Part of a small language model's weights.
Architecture: learned positions, biases.
Training: a variant of Muon for these matrices, 1271M tokens.
MLP neurons of a small language model. Each row is named by its layer, matrix (up: input weights) and neuron, and shows model dimensions 0-127. Each number is 500 + 25 x the weight over its row's rms, rounded and kept within 0 to 999. Numbers have three digits each.
After each neuron's rows is what it responds to, as a language model described it from the Wikipedia text at the highest values.

L4.up392:494492481506539497517481501521486541522458522485508487509479445519486506523486520531504506517486535524526496475438474472533511505534482545491470525469476448516503505539466530414536503461485477479487487533452536457459474500511490522477485499471516508522504477476494511535544488509509508494502492494499472515479504520473512489531524529486487525456473516536542469461466484531524484491490
Description: Statistics continuation tokens

L4.up1707:486465478497513520527537492511506482497514531479541532550494481516492486466478458487504445510484512543511475555471534526500495511499482531474509516468542504526520514528463499511490511474502459534532531487518517487466553498557499530483475516489529497502513488526448468497483486517483501507487488544493492481507515519513505481540491500539506491502515500451522523509485514529496479526558
Description: Mid-name place and team tokens

L2.up1905:474475541484544525459495496534510494517499504477505504507522447531502499497531509490526539545504476503530475501506483491474479468512526512480473513480473487512513530486506449519493538463543519491501501493505533530503491460500477519515486475502509483513535450500474476515527458494496509507446494498504469498453504500496482488493465513462478489509533559470460500532480521501553503456473
Description: Wiki section-heading markers

L4.up1759:507508522525470496515462539542465481456529498479514487551510502521506507500535507547516505520489519453489509521520489495496487524477552531527522508461510543514465468510542500489471499508476514512496525531478571474557542523510491420545461509520480533522507483497514527454534537535543481473525527480480513526462517461506493547497518502513506484513465529516498497500456483530441510502487
Description: Table first-cell separators

L2.up407:480519512469455555487494485494512544528499492490525500494450463507504478544485504503525492535494480520532495514508533484540505513549475475505535523518431490516522501456545525472491454516494469497512498494493487517484483496488510498522512452498507479498491464497533518476475521486474477494485485462506527496516503477453503508463505498507517502505524473481474494506475516504500505506426
Description: Phrase-closing tokens

L3.up609:464505481488483478495514481506512518467526480486524512493506514531534516432476507550466487478500484486499547511527502477509544517535529463501526523474521472500465506453481482481490505512506516503514470479399524479477511519571477502466487506488478501558502470464499494496500499499515482503480502528531465492497514456497510490530479477502529497494496510495516495508501478507471481497488
Description: Coordinators joining paired items

L3.up713:537528485470458518488489532470474496501501511529476522476525506462475482477459467511508553525495531511493478468478503466483511509472468511488474534520463500505493478509498516487512511496504539480462476476555492502484429517513501464512521481523494499486552470526514475536503530525505540484468530494508475501522456502483533501483480465476492541466494492492533521530517476510472525529546
Description: Comma-following conjunctions

L3.up726:525506473484493494499553545502542517502508496477478503502499466472459492537526518523488512501501513535457487523465487534508506492478483531505498546542538508450492488500494514498479473502501524490497520504453479474549462466535505514441474525521494462473497500492480508484532488525514527508504501506497500473483522498462528478527524504536504490512513472480509458503506518456511472512502
Description: Sports statistics table cells

L2.up1886:502488502465489502470489518513514521494551507496481511483522491491508492489494524514516503478525534569543542536551506474500520501504543481464476497506513456470444465486507529531501504524475490554514499520466487497491531504549497480465519520473530513511550483513486513502505494513490525497477523520506542468470477477538464478496517491495446489484474535531482482469501503504491484493521
Description: Coordinating conjunction "and"

L3.up1448:521516493491493506502501510491516494507525461518541516533506483482527476529492513505506464496511485492475478503453491557529488488520490530498503512541472477475513538521520546471496517506500530482529482495469475538498491515477526476480508520470492484539477462571500485474507490499508517509539468515473526542494518523499524513504457514474497501479491520477495490486528486509459517501467
Description: Phrase-initial token after delimiter

L4.up1544:489514557484518479522493507478504546492485544537517455482510487488504508512522550560486529456531481487491485514497490530487460472491508478521457500480546493506521500519543481489500477531511499517467474514500487517516485471509499497532488484526506501470494529496486537509500514503490503436485461513494488503531499506510479514521510485528511493494493488482447473507481503460519529510517
Description: Unit after number

L4.up1969:504510501506480475507490569564506489522500543507522478483527475498497517527491511480489511465524454543520501501484529528476480524500521493498482517486450453519531500485520493455491495524512474500487470508505500463495473524506482475519486469473524468493486497511485523517512552525504536513459506491449486506537497485520479478495516537526497556535507478512458548471500511502496546517503
Description: Dates and word fragments

L4.up339:474504527547498514516509509505504496517477494484486507508504471501537466460542431447505496503501465513495456498546502464474491502501528523505498512458524503455528510459507520515489493490536505542474540495474568472523503498532531494518476499514531516494462496487503452484521475501499517510537524488529465484507527495533473515507507494465553542498528529502501495508544513458565505484508
Description: Heading and cell closers

L2.up362:505485467475485492556492525521533509529474495534502525506488502502508516490478508536497459502502521481494497433524482462500500502503505490499487503473498517499519489554491510473525511496496487508535476490535459498514492540493522482475527473510472497523478459482479529466482519518506506522486507501491497508499579455451502485511466538509482520485463489459497528474523475471510518531527
Description: Time-unit nouns

L3.up868:499538492511519519530527437508549553473507493516530545497491468506508485495510531552480528522526466495454506499516529502489523522473482542481507494474564431509504472497546474481487501560455487441497506480514534541512503501512498532475471456480528489516493490499528509499547509535482521543504519526470533534530530537501491478534512508530483491501463471474525527480486492498510483480527
Description: Football club names and sports tables

L3.up1866:520529493523490507520517494487487510531537475524538484518501510506505523525475454515515482465499560466496459491463497493515510533473492513502511507499529491506473521447467534533504496546521456498490481502525499505472516527465494461459525496492455533493469567483486472491476472479489462448502502500438514501465536510503512526555527545491496495495519491498482478486473515470521490502534
Description: Coordination continuation tokens

L3.up1026:464524516505571494488484522508511525502506495489526535526529497516564492488523456481465538508463452510470482502514480442502499529500504527489495486480511460509523467482506483486509508499541483511475481482514499490522457448534480549481495501477529471495535477498500500500516514482535506464490499467499458479488500488500460495536455471481509463503529502496471495519485520533527490462510
Description: Heading closing markers

L4.up530:505469520511513494509435485547474456522519528506533513569544502500470503483514491533490488526507476526540513493518498488476521519498474507494501433490497491546480511520483524544518552463483538565473527510509520517569491491512544483485439529444498514495518514489472494493504497451506518490496469515529517525513481477485493559514512495507528489500498493518433507493504509543545543484462
Description: Acronyms, headings, conjunctions

L3.up375:507558521503491485540473523541518519550481487505537504525489485503510495500504503506492472492525479508521506474475543495526505490471505465515523499479517505519470504512500493458552481476475508509472442493508533512533481540538522516512451494504461484530513480483524514481588493458476534521474504473500536540475544575543476460506547488463469482481455509489523519495549496519506505438502
Description: Country names in listings

L3.up960:487532453516495561513495475523495504522457459526520524520472506505535529530501493516522496557468529523535477497547516517506497517471536501511499509467475507493529502508467521497464509487482508548464507510486483488456511482530505494473481501515528548548487483536496540484479491524543473488529547511507471524474488472490494515469455482512505521502478465512480460540486496499493456532468
Description: Table first-column separator

L2.up191:530530505534520537531516479473504481494487494494502482545497519510491509507457455466524504514552468505499511479473528509531478498497515514492516496498494478483517503510510539496496501531544550437517468514505528502480467466483504479484512474488492440495487506556553532506457533501475491519509507486482484514493478497541512496504472498527477489488504525501503479495492472489498517516494
Description: Table cell words

L4.up970:495488521490485519487545554546518475498546467501515474497541499500518464511467498503537495494546503514487530528478516487486505520516476483490497529521527488497504547548527485492549482489505512497497534510524484434479528551506516540500504517537509462507471506490467503484504531524502438464551549501474459499473497518503514527500499476515503520514463515549485561525528486499528468495494
Description: Name-start letter pieces

L4.up274:478509489499523493564552524465480533460534529494511491496521529497501495491511519525477522478475531493512511526485513520498502500495490464509468496493518456507473510520482502487504533500489523518504495469504512459493510539489481470474477518489512525467484490542522512477467494497511511482505472482515471484491490433499498498493485515514480506510462473494488493501487523517511474494545
Description: Comma-joined conjunction

L2.up58:477523541516510476539506515540472529530518504536506496537514523472536505479517480507500490495468487481522488498475494479530486488486467518511473505492498493499469490486559511567472510498501461522507519518472522496517488504572512512523521453433484428499457496503486510482503501475528504476523473505526523527470533514502532507473476490473522505503497506492445517496495495479482504492493
Description: Table column separators

L2.up880:508531502512475500468516498485527518480508479558504459524477531470507493483490519495531503484509498495517498497481495513554454492461487505485474518503498491479486534508491481451482514474506495482470503520488486558477482531526496496491497459532519503439486490498478502490531541505497483509498447474474510455497501528439523533515480528515496531468497497579445513507512531508547516492521
Description: Mid-word "-al/-ol/-il" pieces

L3.up1845:534484533493520520502495497476525519506517522541506482543440460527453486512509493509472462513523493473484503538519500535548508526479501530539451530529506490538534463470469535490521490469507526499528474485510508511513476473450460506488508490493497515489506500541537508529481549507473526499524486506535492520540487540485509470490540524447468516520483484520527510462525514528460521515504
Description: Word after numbers

L4.up1023:511519483487493535532487521540531474501521543502537534490462526515482523499526484511476524490491525487482515509535500509486507540491465507482482478496436540494527467513542508472468444503517473501480512494505521517507508508507518500453433503511509541513527457512530547500518526480505500487508557512512548498516516447513494540489520468483465470466523458466479528490487492485469505491492
Description: Country cells in tables

L2.up1810:490474450545504489514471498534484543504521524532512492496517540474510541470519524500457485465514468511501491476522504468529539502454488527500512522478502512494523502522513479488502507527480538547503509499488492500508543503505542490470493509444488534465499500505482491482469519450520471515500496499516481547503528545498523508475482499500515486488519499499541498502484553502499486462505
Description: Capital-letter name onsets

L4.up515:540514519475497486499519551511473551484492488500477466486458491499494515504499479541489519467532410491474474500483545504509540519491537484491478507453494506492430533500506503537515535522534486519451480508496471531491509518522510469484539442488486505542495552490529486494505514467494504492533478509465486500464466498478500507483529526466497491514505506552500511476532519475490507464497
Description: Contrast and ordinal words

L3.up1114:513501441511517468520507477477525507520511478477541520495519493517520515503522489546533471503499525484523510503507515524494534470520485582511502475507492538439537432471560489501487471526464530454466505483505516501472485509514499507471476483491509449525506471498495523480547536531511496503541503536526517520495545504481480508484492500487473496472555511466476510535492518457528512521509
Description: Month names in dates

L2.up486:494501506478504514485508511493515534504478452535524466556467519490530545504510511476517462540479476493518519503488506494504495507485534525502460484490474516452478517537528489519539506496505495494520494521538491524509496472539501470484457498549496503500484455465473511534492477467507511511502517525501502476494524479499510462482515443545463561508508475500524533512520468543501512523525
Description: Wikipedia table row starts

L4.up981:519482478526526527484480480537539479527472482510551478522516499462467515525463504540493502503474490474496529535471500522492478488486507513478516428517483542518529565516481435503508498509508467482529455473502496521462510537521489514498450508533487490478514465508492491495476530513496501517491530502505511501496531537513501469463488490477462490530535494527487506538489503501512470456471
Description: Poverty line completions

L2.up473:491457482478484492500535516465493544448499487477433527513516468490498510534467529523536474478464528476481462511486512484486523521492519467477501531508504498492508528475485488528536495491489528550444492502499478475489501532508540551535521469484477487474523550465474536479490514481489495522499486512515496524491529506492431479484462476492541504471512476512523516524473497488516525539480
Description: Word-initial fragments

L3.up330:502496490487487533495517504463522486507488532519535533533488508531530515480528493507503518515456510483517502487501504508537460497555506518501461512488487461522552472512487491505530494488476462452500487514478519515466532521491470498470511476484527515523478473480475528499560507517550522506515501521488540535522508520522510472544499527496518490521486493540509511504499477485510525505515
Description: Pairs and table labels

L2.up254:483518487520470522512495469487466516540520501501512464575474477483454543519524500497530485569493470505510538503499528531489523501529567488511457478461501477504455534470515531466551511482525512507533474487478462514488463467507540459519498498486533498525505498482432499523448494515473502492478547510520508495513559510503491465511495489514504537515496459526530503523497502503508536500489
Description: Numeric statistics and tables

L2.up1515:508482475526522477523539501536513526508536534519509485512520528465501464535509472494511499492518516502534505487439479506490470523530516480507476451521456484535463550508520510503484548538531503490522508486476499473496504481537474560504504466497489499534469480462523498511464505515513506499486492499507467516510482481508548519482479520520484497497472525508488485480526495485503520485553
Description: Alternative/additional-reference words